{
  "rope_base": 10000.0,
  "lr": 0.00893,
  "warmup_steps": 200,
  "decay_shape": "linear"
}
MLP neurons of a small language model. Each row is named by its layer, matrix (gate and up: input weights) and neuron, and shows model dimensions 48-143. Each number is 500 + 25 x the weight over its row's rms, rounded and kept within 0 to 999. Numbers have three digits each. A neuron's up and down rows have the sign that makes its largest values positive.
Before each neuron's rows, "fires on" lists the tokens most often at its 100 highest values on Wikipedia text that the model never trained on.

fires on: "'", "'s", " the", " successfully", " publicly"
L4.gate406:509481476495505495485490504473485524500508522494529486504476494463468507518496495475487487556502463502487446465477536479486492506559491500517431519447521492517528503503498517502527462442517501541497521518425466498496477475488497519444429471531534514538521454489528481473487513503519439470
L4.up406:505470538489492501500498554514518557498526503489500478511485469594460503498526461490513492489511476471512488491493507506491499470554553511519488484432497475490498517459483489520498508513475486540502489457492506491503500475478502500505495519511496463519482483509546507523459532547501487502

fires on: ".\n\n", " who", " following", ";", " since", " "
L3.gate69:526498527516496517511496492461524527498495478527495487482516521481478489521492507522504549513485500529426465486483492508485487487526463525487459504508519456527497482499485515471456481482477471497486483518483503553455525474507488484510542493482520456493525498448511495515489530479490503511
L3.up69:504504538429476506512479564501471523502525492484510469506506532555471499501513532527523514488536536531467450503530477468528475491481455519489553515500510475514486488487468479507507531469485478512483504523508523502495487514473513520472455526496480507483512470533486508535490493498481515489

fires on: " became", " as", " received", " a", " made", " won"
L4.gate73:495508492452507479469496481501534517512500532480441505531527501532539504494482493486488543556510491494490444524543552553488476502511503483548507526478498491501553467478518488522566505501490477483492511498536465536503491511500524494518475475521516485484488514500512508523493480499536478467
L4.up73:485540484509466498526492488535498495507504509474511498561497481487523505486455505522465540512543505517455449499500545539545503501514503499492468511458515537513498495507515477506486480501484537497495522482486518538463493503515505472492485509525530476498473520481490502508496522522525487456

fires on: "\n", " |\n", " ===\n\n", " |\n\n", "|---|---|---|---|---|\n", "===\n\n"
L3.gate488:549488543449531530527464483472469467525520481503503498518504505529525512495511497478527518503527509476503524544497508457451489506480525487497460466487476488489529538451482504520548510513525571539489494528549455503496520487532487474467520488487557484501463505484489519512543499465468488486
L3.up488:495497531479467525522496509480496495511511501526463470490553521511489524487507511500475519526515518537469518459513446474502535545497534513509519513526522498496470506523491481499481485528497476524508541497488529533545503510486529500513501509517503524494500498519485506505470491489471493481

fires on: " "
L4.gate450:510508451530494524521494506547520498475506514523503533470501518480472510551504484522499477505546465503508496529456536443563501525483494506493476511458521476565501491495516564506497526500521495508473533541497478507506517509472482505473497500493510433541484515508479501507533520452503479514
L4.up450:541479487508490519538521506500483508491487481497520502562496494511491490552522493521461544443507501510482500485499506475527488454520512520494496537520510477496519510512529479481540527500466498521473527516519514498527494510478493498478470482494536504516500485531501505492477499456496539478

fires on: " as", " not", " was", " be"
L3.gate369:501538520475500518489494503495473494484497523517487518524490457465520489522520504475461501493519518525543492452506530547461542492485518471502488522475516467539488512503524486533506502522471495477531471556483488525490471479528493455487506461536510481555462505518498475482483490504482499456
L3.up369:486520495456503510464518483457488487567512497484460487494506446511442476532496488521488478505503493486496498525467507481471492493527522488537481487474518494491558460511553511496503509521463483462521516540515522526478445520464557480489498499511516513480485483507499488487500488490511505469

fires on: " as", " was", "ed", " for", " on"
L4.gate367:475508479547476487495523497490480534473513493499513525518454501514507503495555448525478488512464447502484504518568520458502502513495510488463557483494521514513491492483493491519490493499490527523506485537513485511486503525507497548485515475509527441486506476555528488486479424505521503474
L4.up367:489552487502477474554539519533491530476529493531435504535511483496465502510482490529510500525512527530523472496498476452475494486480533497498505530476501482512517517495522504495578534483482505528513525529508467516474516470553512493532467486523491475479532493531498445510529489542529486493

fires on: " (", " born", " into", " to", " leaving"
L3.gate342:493486492471477545492489508501475505493497538453471497517469514472507461497462483479458475503498498458486496490470487504521484466491535462474463543523487492520472514535504533505468516500499469507507491463494518542512502481518474488534541491478526509528505472538478517498514472521520488545
L3.up342:462467484514459529467500479499472501549479496453478526551491456467510514527477531493461473495492470460494505491451499486499529501549517492522496500508502479463488487511535504509450490507487524536465496449507510500524519495495515509522445519443501460493536502528514497479508497493503451525

fires on: "an", "u", "a", "or", "ud", "and"
L4.gate445:501495510510497532520533511479456479484530505514440518507451514489474469515487471510492458490480515479508521470425494500508509505493527513482512469510481487527433456495459469513501464448474449461466498507478488523492536485491457494547503519507521433499497480465475487476508485531498525496
L4.up445:535491486497515526494505508486484523462532456499480472508502483506543504497503508499515480504476544497509507511483500517495549495512555493495463475544514520559451500508490571460503475486513508489512446507546476503487501477529475492490525508519498539531504472494492502484525477538486531491

fires on: " "
L4.gate324:541478473514486490462509505494541525473487443536437479495518518455526490462500511491528486514475534479497481510495462470465542464470477516520497481506495490492522491522514497540480529491481495479538477496493486482495492441526550517503469497487493482496488497502483496495495538464488487477
L4.up324:489480508573509514495444463491539505483478472503479536549512517462506508518541504502467497565482532494508518503546501514481458484503482518459526553486474422515529465467520506496463522477468546486504473548483504529474530527516488498489515495477465494517502473488512454528540494542477511500

fires on: ".", " (", " a", "{"
L4.gate615:535509529521502454507501516502502505473490524516516494492565534487516520484512508530488519503495491521496474525458495468511475515555481531519483464530507487495518521502491454555518502475462462487514538479503487455547526498474524431489453495495503493525504530486501526516467499535543481500
L4.up615:511492533506508492474499481483497485544485575495508435525458453515484491504487485493441515527474542514514503508474540514476488512493464534560537516490499496501521500495515486528480480491527489470493520515475494511450495498481482472544452528495479533461524496495501503484515531507538523513

fires on: ","
L3.gate62:471504466539524526501470511497479504530470496510513526543497567510540471468475471534511528507520488512513457471471491472533461554526457514471532526517526499496524455504475524501461491524509466489486485478505538475542536513533506542523529475508502504522508481475494485531485528527485489499
L3.up62:479484476538470458505511500506504519467472467495519475481515561501507546572506513502477483468542520549498476467480503471509480474475493493471514488527471463516487532491450497545497504465530486502510486515508509510492445522500539471470504516488503468483488519462482512504534506497481491485

fires on: " April", " November", " ", " October", " September", " August"
L3.gate430:487499502493509508522500484531541487558502489489501500500447482526509545498520515450533429514544553529507517503510456462518532489531497519448486483533511496501522475543489517499533528491486477471492466483494493507558528492472468534524505482476533493540470483498494505514494527451514488511
L3.up430:518548497521522494464503544493492495508511507466426492503469500511496487489463522526555454531527511511475499509471484487516463505489514456450532480511505493465489469532504485491516515536493473498491498516463519495456542483439490524508553488543506498531500488499576545500508518514508511512

fires on: " what", " which", " how", "ks", "st", "ver"
L3.gate270:513473511523518489488456501520510496514498498508496482483519491495490464477488474477537499509468506506520506511492497482523550481463492455492501485463509504567515505458452539509502508467537478519536471472480524463485501496525513482545482471513511475490553493530512463469458451520463525525
L3.up270:476506509544480512500499521501504489548477481453428509464485477529483460509504513477514446510526497483532504532491461485527495466506522480469503464483500503519497480493467537527489475478529509523479503521507520531457492517537501497511486468545453533462517476530519470478487473510484493491

fires on: ",", ")", "ian", " on", "Early", ";"
L3.gate180:475477493510482453493495484564553527490503438515484525446484537536545510496477472521537538471495508537483470471484483491512519497508486492454495511534523453533514487543515512483520502544508467507504525500527473508486573473509523528532484527536505460532510490430529536492508498492491520501
L3.up180:484469499489531514528473480501520501497541484502547521478509542510491496493481478459469490495510460487478526515487479483488511468485478507499577531498531492532443522522522525453492488484524486465497537493450500512521496467508476458458483481540512467467518499504548505546481495458497485485

fires on: ",", " and", "2", ".", "\n"
L4.gate8:533490496508510546530555466530445491498510508569496507491500551503491435507485517522489494508521503495528502500548531472459470501545498546493514462465510509511490484499527493486502508542500473482518503503516480545509494551490512512521538487529550505486458524506520483468475505506511477493
L4.up8:468463512506512494470486508481481507547529531473475533469523497528503488536544479465544546532492468492501533498481543457486499521498495524519478495422483528528490498537506493509533497450480486471516535519542465525510494473477503498477478527489488475514490487456496494511514518469468495476

fires on: " this", "'", " the", "This", " This"
L3.gate194:508470516462478520491471508525513477489480480510488506511528479504470476516499490494581502477459524524496505483513528500488494471517534504539493493507514431504550473470485558532489482489497536480491547494509525500509537493496489509471484518487525509509504497448510511495490469505458468493
L3.up194:500438505544507545490476558502485497510503481495448511497472497515462497508539512488494514494517512496463489531539446513491449505529511434468489492483542478478501502484490531490495488483542506445517514483532516447489505528500486495532476493472478521500511461480504521489506486498554525467

fires on: " (", " in", " there", " census", " Census", " Date"
L3.gate545:511521523498564535490494517515458505492512495515511498462468498534511480521501540519532526486473498544523510519466464493495460494491472489511522537509544508550497490472472487482493494508508480517513453473499518483471475498496477451510550512526513433496529482494510519530509499510540528531
L3.up545:480471492536490488506519493511510511504481504541515504472494489519514514452500527518489523553521459499491536517467466493475501550504520501510467521543545521542485454506511486476536514528490535498471509479505527498565502521480480482525478484507501486499503506512490498504482517519531510472

fires on: " |", "|", "1", "ic", " in", "2"
L3.gate265:511471543491515445505540505491525531517470519513508485511500493489477530451502519490502494498489492515445510492562493478523543532478458468481478509529485505506499483468493473454511469480464566545519479532483517498483492489480482512537467550537514525500475494495497482473549481484484517442
L3.up265:470481502507491515489506477506472571544507527503517495480499510501539482532495479514502490497519482502434484463478501486501558473487487480482508461484489500494502507498531513515496497478518443503493475517495478510499503502490487492483505509475486479526493545499580492453522493505484504507

fires on: " the", "-", " over", "it", " ("
L3.gate283:529482514501527514514516517469535537516514491484506486484503484486549540503472487505538473507508521477531506476527500505480518525475454470516534498477517492545551520502460501449535490464508499530475444452504528522452528523482473485551523537524499472491495530460519492529491523496501537534
L3.up283:479501527485540524493471526489545514498487482535477500490516467498529518507522542500535483539496507501529484521501460527504442453453517509483499515470530474542507536496528472455514466538519500482493479491496512505534531528480464470513488454513519514504494527501469464558503536497489518527

fires on: "-", " and", " age", " number"
L4.gate115:463518507454524514499473524503492497482497497484497483498499514536512514469497490492524507483498496486526502540520505537486475522462512428489490540523533497501518477498490524481446516481531515515526540479485490525501470533475528507502509457464512522494470514524467519561471498485490526478
L4.up115:521546455459482546518470443474526488497477502517519513485492534505510458482505533518489476482532493531485507497504474497490487513442457526508446522511477507534505490457548476459510498507521493479531508506496463541493476492511463472514464456488483502503497479522462497472542508488495542523

fires on: "ist", " but", " been", " move", " served"
L3.gate188:471493499524457511522537509473473545502479486519537535506523503512461484508488427517524470511490479509492506503501480482523464513517517501524496514543490493539450491539465562537490509476524527503502511462470478502501492474502550483478553523495508503545531534483501476488490495540511499430
L3.up188:541477484510513519538525537486500487518473499499512492522473542497454441461526436553482526469506512524490452489454502456519458519499496502482477490504512487508527463492490490479501524519516492510517479511519499496518516518472463516491490519472536495492510489535472518516485499450534495493

fires on: "p", "ugg", " GF"
L3.gate510:468512541448500511510523548493494494530528528434523527482494518515484505463481485456471477513489521486475489461446464497499500528468507486501464511534516528482452512505499507547524517499494496497501520462512487455483520483514477469528517548494520463484491506481528495481512502497533466525
L3.up510:506476549504512477503442507506483488522511474505476507455516518515513484486488537492488512512482447499475528528526510496509483514498485470488517492478468522503518475479519473495531480532520479508520496446513498481489494543506434512434511501468525471483473511517507458522443521481537475482

fires on: " a", " of", " in"
L3.gate82:509512523512492497506495494460487530518467489467492510533513507449459514495476512498472559494514507515491524481493493502526498508534504428484556498481531508506517522475470484549502489494520431546502518457504520476457511509490516506477521506506473531494553566524528511499497479523501512522
L3.up82:475512543486480499506508509481481475475524469480562565502508494523496524502513488515529524492522493509486475490489535468493502476497467552529522457508494519501512494518532494517485493500523506540478503508531496525451505504489536522535511514484475468511493510481476516553505469526481485475

fires on: " and", " or", "und", "\"", "un"
L3.gate58:466519487488439495509510523510496508503512512491520500513534457519500491498529539470535474492451533543525466553527444512481527494547515474441509494493481532508495499488540511539472486525513559476514450460510484501508515524531498479468524448483514541499471484473534500481487502486519514513
L3.up58:523518498500497494501452548467480510482504504501491513487513480496514533487501543499539476500463498513533483494568486467501470490516506512481470523478419439500498510455492536519515458526553553523477509468479520498505507483506539525531514482499496519445525480499496516495471488513473467486

fires on: ".", ",", " February"
L4.gate226:544505507508569505527504511455528531519505521523493505517473495517476528529519491548430494485528485521503469521453492490531462524504500555515545461439524490471493491510518487513514533479493510500536515509456526479490533502502493499496497490537491499500508530531481505499477509485498535524
L4.up226:450498495507494538442524514513541419493489537530501518489469515463527486472487544525550498497497504495486520539477535479514507520503509540531479455514495524461511518485527509454497507536485492549536492489523528475474490542516536504496469518498509481545495513476497475474501498477495510493

fires on: "2", "1", "6", " following"
L3.gate354:539482537494537480541500508459526501497463538526526470466540514518510483516474509486534518504487462507478508480489537490467489493471484546484512508473494500498501515501491500503525510538450502483463527507511500520470543521496468466510496461444493494476570512489489471502495513498528517455
L3.up354:520498508519464478544504519526509526544509502491500492504534478538497475482479534534464477542533508526503487487515462510446511475476516475516506533452453474503475504496476563485494531538481484476505501521492501434531552490529527475469497493495505537525490523478503486487506500486503483456

fires on: " |\n"
L4.gate334:484545497479465487525511463523464487482491500472533501448472513568491497498486492494500496500526477506523507494478504476499489511485521529545469484516497498499475515468473489514477484509462491476528506494513498548512489497519497472545469573504521512468483565479464455497512489499508504496
L4.up334:502498486501483538494552533455494505484493487507513492484515498466508485463495475479488485520435527471467499467514523461492483528501461507500501470506478499516517509498526485518487498501496544461512493490512540535469517510457505488485522507547482460522477499542530536470480459495479512490

fires on: "-", "–", " –", "his", " -", "omm"
L3.gate21:492496499494494498510478497479548504462501503485485543516475482525523517464519467483506495467471562469528471461516482493471518513538472507468474467492492520504451508537480477524479515485486479441478511505474468543522534466448505486510499525515514501484469478482496536531475450501486477494
L3.up21:505454456511497510525479465507477500446511513530514523509476526509495543527492495474492467503506521490465493488457488489528500518515521477470451522526495514508471528538498466530493497519475536463458485461553494492507492514504488515514506521494535512520450481486506538537536473540473529475

fires on: ",", " of", " and"
L4.gate469:521525489485485526506495470524508482478465456467524477511487491527456469482492500515512476532527500540488536481499494530519503491453446521481512455520478506528477523516482455521508497480516484421494501492484546524473526498519495472526519504539503520486498560448503525495491538525483533538
L4.up469:483543502479520495503512506485491479530463494467525525521507479466509468490512485497511486495488504531487496491485489515475471485500467513482516489486496503485508518515488426478476503491506502496463528544492523489464512507517473483534513529486500524495513574501499500538523452538494503511

fires on: " ", "\n", " |", " as", " House"
L3.gate606:441473489530506519489502569469481468479498513499451457517519507499551492473480530563489492511503502511520488500475518487515515556477527548495491495487484502493505510528472484515526536477515527554484464475506509489525471507478488517500553452532503530514505490469533545492478473483525500495
L3.up606:489536502491451523450505460499489461498464481541468496537476467512513493503463521487500498522496505525501498556542490517481468462516515512475506486519491478506541475530509521489487521490498524495455477529539474492527452495492560489498493459488504493500516464523445518510545527541529504495

fires on: " received", " defeated", " to", " down", " one"
L4.gate613:528527510521491502471478495531535517471474463493501502510478487503475506504490486523466458479538527470477499486482511512497473461495536547527509509501477500466547511536468491517519513489522490446530478475499509502468511566529482530489453552510501543510515498453495501454510541514481490526
L4.up613:478475513466481519464484542510469535469491486510522506499509523552474494503497501524481478526509463511487551477471473509507512528531521487465513455519503467510443478496468498528506542445488502484494484482458516482498454480503520478487530476506555507530514474529478522502517481507485505534

fires on: " and", ")\n"
L4.gate351:501480492525512514528477514479509531489502511539457508494494494541513523469508488520487508531465523516489501502493480559537482494512493523511485505525510542517509494515512534494460527527490498558496488537522491545522513479474496505523525481515533491496502488550505474461495510521534501428
L4.up351:528508510471520465536504540501549507468531509502518499473509500517517513494471550476475495480454507463535540497505494509517492504495488531488488492496475509564509504469494485513515471488504444517497488499509497530526507492511480518520507514505450504468512474513482520504516470532457496490

fires on: ";", ";\n", "\n", ");\n", ")\n", "oph"
L3.gate374:458532502499465512505474475474510469495540527483508490495498520529542486483515531473502553537462551499476515455498517488538500503484517508488458561455485499459488476494513516514509519491560502540522515532520474500532536485487486517523526489499571544523492494496486464530479503524478479504
L3.up374:465541511499476522534503503483502498511493505486549564461498497455523490472487490520498516517506415517523499468483487526567487486465539530445464501503498500471446492526526529531520516467511493497489491543503478533556539471493503533525538471502538476484519475531461467500522511492484513470

fires on: "–", " ", "2"
L4.gate152:509431507451476493501500508513502526499487485475485526507462504543504484538475512539520465521520514520522530533526447516546483501489538545512464496508492470479501450468476483485473508530480521473505455510467495479509501461491459509513553468517536451505518498509482476499526509460530497493
L4.up152:484502521503535483470533475541496503508524505474488511466451482519442515522522495501515493492504469493494525515467521481468541474477493499512496493442523525513499488533505537549532510516466481487500476467525517552484491510468506497489516460478537490455494483489496519476480497473468530480

fires on: "p", "("
L3.gate443:519512505494461479516506509532491439535509547542485490482528490514487480512487453510459517506480503538513490486492475510470488464462510490495498513472499487532530526481477482490515472503563532498534484517505487501491518476518522498467482493476495529495512553482522502511487456488512517530
L3.up443:477539521493504512467524496511496525494523438458509481476518512465483510487488529477478498530465508494460509548516510488540501492550477468481479480534486497456453499499514527495511449559510522541483482487490493476485486473482453474499506524483498488518487509549477504490479502524523449528

fires on: "u", " as", "a", "o", " so", "oo"
L4.gate251:478539512499499513488499489518514522526486514503477500478425527505514509495514491495519522485500474527507484491455512482487452467494541557490511500551485508506499505515486505484524494507510535527499508469536494531465501503540509501506491459522560492509551472488479499465476477556469494486
L4.up251:517495544478483514506499459506508513462505504493515481485474532464465517526559471505474452522538478501514460488496498483467486491468539488544502508473452477518495472529482508478569469505501516470533477505464481522492485547503505505536541518477475458499487511519502512556525488503489501517

fires on: " (", "-", " Language", " Athletics", " GA"
L3.gate155:527511528464503516527448511482469499519525492501496508475485548537510460524513481508461514486484507493530520526487528545502447493523528506467491518483554547484490541524503516485509489502484462479501515491506532487551497461476541536497519437501476492504484487520520492522440503486486492482
L3.up155:503500531483505461494463522466505471499459482500475464513480507474547558466533528480480483515498487485519523497493520527506462499542479514501501480503491492455489501507540495509497481481477478520504527479543546476519495472515473453517501483471526537550536541503470546482537534511461501501